Weights of a small GPT-style language model, trained from scratch on English Wikipedia.
Size: 8 layers, width 768, MLP 3072 tanh GELU, vocabulary 32000, 73.4M parameters.
Architecture: LayerNorm before each block, tied embeddings, attention and MLP in parallel.
Training: a variant of Adam for these matrices, 1057M tokens, 8065 steps.
MLP neurons of a small language model. Each row is named by its layer, matrix (up: input weights; down: output weights) and neuron, and shows model dimensions 0-95. Each number is 500 + 40 x the weight over its row's rms, rounded and kept within 0 to 999. Numbers have three digits each.
After each neuron's rows, "fires on" lists the tokens most often at its 100 highest values on Wikipedia text that the model never trained on.

L4.up2647:488586556479500534466512509484543621418537516482503559493567442520492476473412536473406612528483506571517493511535527499509504484569464452502502484517495521548465438490517504449467443481446478549521516508553518430479482571483627517535517530532429504501485458534506456530460526544446475589
L4.down2647:522485521444479536511499523561467448599524535476506401420540475482487483487518486510517514541539505482492492534446511477499513458503477484466506560464485516514462562530544533463547540520483528444452501494483511594479519549454434423539510508551490477539511573505577510509513450420463473476
fires on: " =", "in", "st", " of", "d", "e"

L4.up1327:458500468481405519598491478470452524444478514493576541472510580562480573526484452479499431468513521489543534472437503524515386520531472497439509461543483488491481476531591490481514456489551474524512556484489486462510426549555502352512525543542431508499478583552482414508477498456493496511
L4.down1327:533463551541532518532496504485467518590475557463539528523493536492566411520509511551507535473442496453463526532510451453463579470511499520464463486574549447421490457591584418474486497529551511405473570512487431540453499507541515473480522480434492545510545375514540537464502470493536524481
fires on: " South", " for", " by", " first", " |", " NW"

L4.up1713:516515524504495507511484515536498511439464491432531475573438508470448561518459512478502465579451456515591527515504516495525582535503484359461518474492489494485466491493502470422483420509508511475462527528549527460479450470447474515537529544471545435470496483468512493533541477453503432439
L4.down1713:508536437467473521473516490615460501569574560524490481467512525490546476506492454503455509517519499526498549431508547485462496525438544604561465491540468434565545527620522531542523557484558535544463434452455533510514511509381499490537475476512451478569481470505457500545494487514445446481
fires on: " of", " on", " /", " 2-0"

L4.up2478:510504469502536549457506417551501462541470507483489561457463544507445510508506503506463469493495527542502496448501555465487558516469422518492534511476564500456517422456564512518456439500482505541487458446517520509530559524507514539514539447558475534485458554545475441491465464482496479489
L4.down2478:476550502472461513495445511506557415505511455500467439449490501506468551488563502449574494462463523492498534559566464538555521540626468465494462443542535481478515425442526509510522535520507487528538476530470519529571497466520467514474520513467526452460538478435500546457602481478512536496
fires on: ",", "),"

L4.up602:480491519494529532491470477532474516548527477549503500460498532510499508446462469502548486527456470525445482496463552476486477504498418395506531486514496538442520468504509481458492494475420529545533548479472487518516526509447527450576571499522564475555516532500490476486431485439458437437
L4.down602:510511532465374490523543445502525459503535561497519511459483440541456532447510503488505462501447496533474503493588426515573513477536524514475493481491527544454608477496465470512510443492520535495478444562566503513510485522473522508482554486476510490537438582526451457454565547431523480520
fires on: ",", ";", "er", " have", "\",", " give"

L4.up1174:516476487492413480486504509557553484490465451480544578497496491582455480549418522514438551497464547464536522471443506500517526551536511499462565543535527549502457473472433520505517494460477427523547461464477479516526472566621469511504539519510517449501445515567503451471453477467522482548
L4.down1174:518524499492550472488467477565509564445449519537556531456548511489523512511580471575505471444475483517466467520467531420477463408503471427528539500444587429521472511506595502486507531493491499521437522541496534527504518447430540443555463466467544526447480465599511513506483470521509503503
fires on: "ing", "ed", " with", " of", " faced", " for"

L4.up1611:469512528527498556434523468605538494516453486542453479508493482480485526491459511436466495505501566539519465461514568486513528458522530541552502532438506476473608442468480525355470488474502493585500502554560536507504500590473496478494557524452473522469542514585468452465434579457453417516
L4.down1611:465543489476547492532495548504546539484485425487478513520554562511473508561585483512490499452582530460506487491576510489488517467497544455584527515525552458519463491500533474579520517453524502525448486472472463576582475547484532480537501459512536450563469505572588504488450473525453515443
fires on: " of", " which", " all", " way", "ing", " most"

L4.up2055:472486505468475457454436567480510523475592488576508528480493499546500518519495446434484530491440529476522521466553503496436620526485498497526502506495547518471450412462484513474483475484463435481501421517499530455600474457522437466479551494473480494536446543505516490563514479460533500459
L4.down2055:499490440513529528528495489533534492516438473471486528539458554479489468482489506516502521467537504543468445474481541447546484484543500460499545528478534528561518620487502524549473465486453499462541568548551540486451505519531505512481540571434487476481524563472568511506560546494522514485
fires on: " |", " Total", " the", " won"

L4.up284:422540471478432462450528531491546487514525466481511544406578468563447452535429526435465533499561518507521528547534532449542541487502469536505558483513494582556515512511481454539515500444490548478502433500478501547563468519566512468520537555523538495480488508469571418501441455523517562528
L4.down284:528510541523538524497488465510512542439485530527490507538469526556513462463548461496507472490493454517498477471475503502488471571531546493462502604487527427472513533597489487513530529474483521494498581481507506495441521484516493494493498451513518547490512468521487528460552492534521499501
fires on: ":", " |", "al", " the"

L4.up695:461545490521428600541507481514585511536473519517478523529479559489509526516379490493506435426437463496499457526512509528532538481530414403517484548519443465491532501489486473445491499517488449512513474492575531485462514488455503547514562481497455489585463433493511443484493552480494464474
L4.down695:504485508518520530488581469524502550478495476479488438463497549466496508523497442416529539553591509484551505448523529480485425512558532518525529469436483444502561481464599502505499446477482561471548544519441500480482514532528511474568470500442500505431465458464502498491515603529529470513
fires on: " -", " –", " 6", " D", "+", " N"

L4.up312:494588434471453538488485502488513513442487489458521518479432473515386524498581477515407503532409405542513462493505544496523589503503442442563431512550463444466509511503471485509459473522540523506430541632461589516505448468497514558540504497473480551529506457530500436464527493570519469510
L4.down312:510390550528511497479489507528467509570529530516472492485505539464484484534442473454546468514555436555469545443540464453500522511515588536494493511491554535517514407532523488463565542540495502488537461422529499434447516463490568505491480494533520460405550536399564477537562480441440503516
fires on: " of", "-", "+"

L4.up2198:557431515503505515482456439502456494488452436539579552456461532471559587489484487519507487516457570550547517459503524496504503520541520530494492562483546523419448412519586539452531424555501499504567487479538527483530517491514479406540489458544448431461557461542479501472464504430462458527
L4.down2198:514521525523485490445502430526475569475502509443424401465536439512382512477512468512534438555513492493463534526483482563517501513522491503463522467508472528498525458515540477479534535478421510451551513476487464464506492493561471583465485525534580568549515443482554481481528477422470505468
fires on: ",", " career", " and", " running", "(", " Man"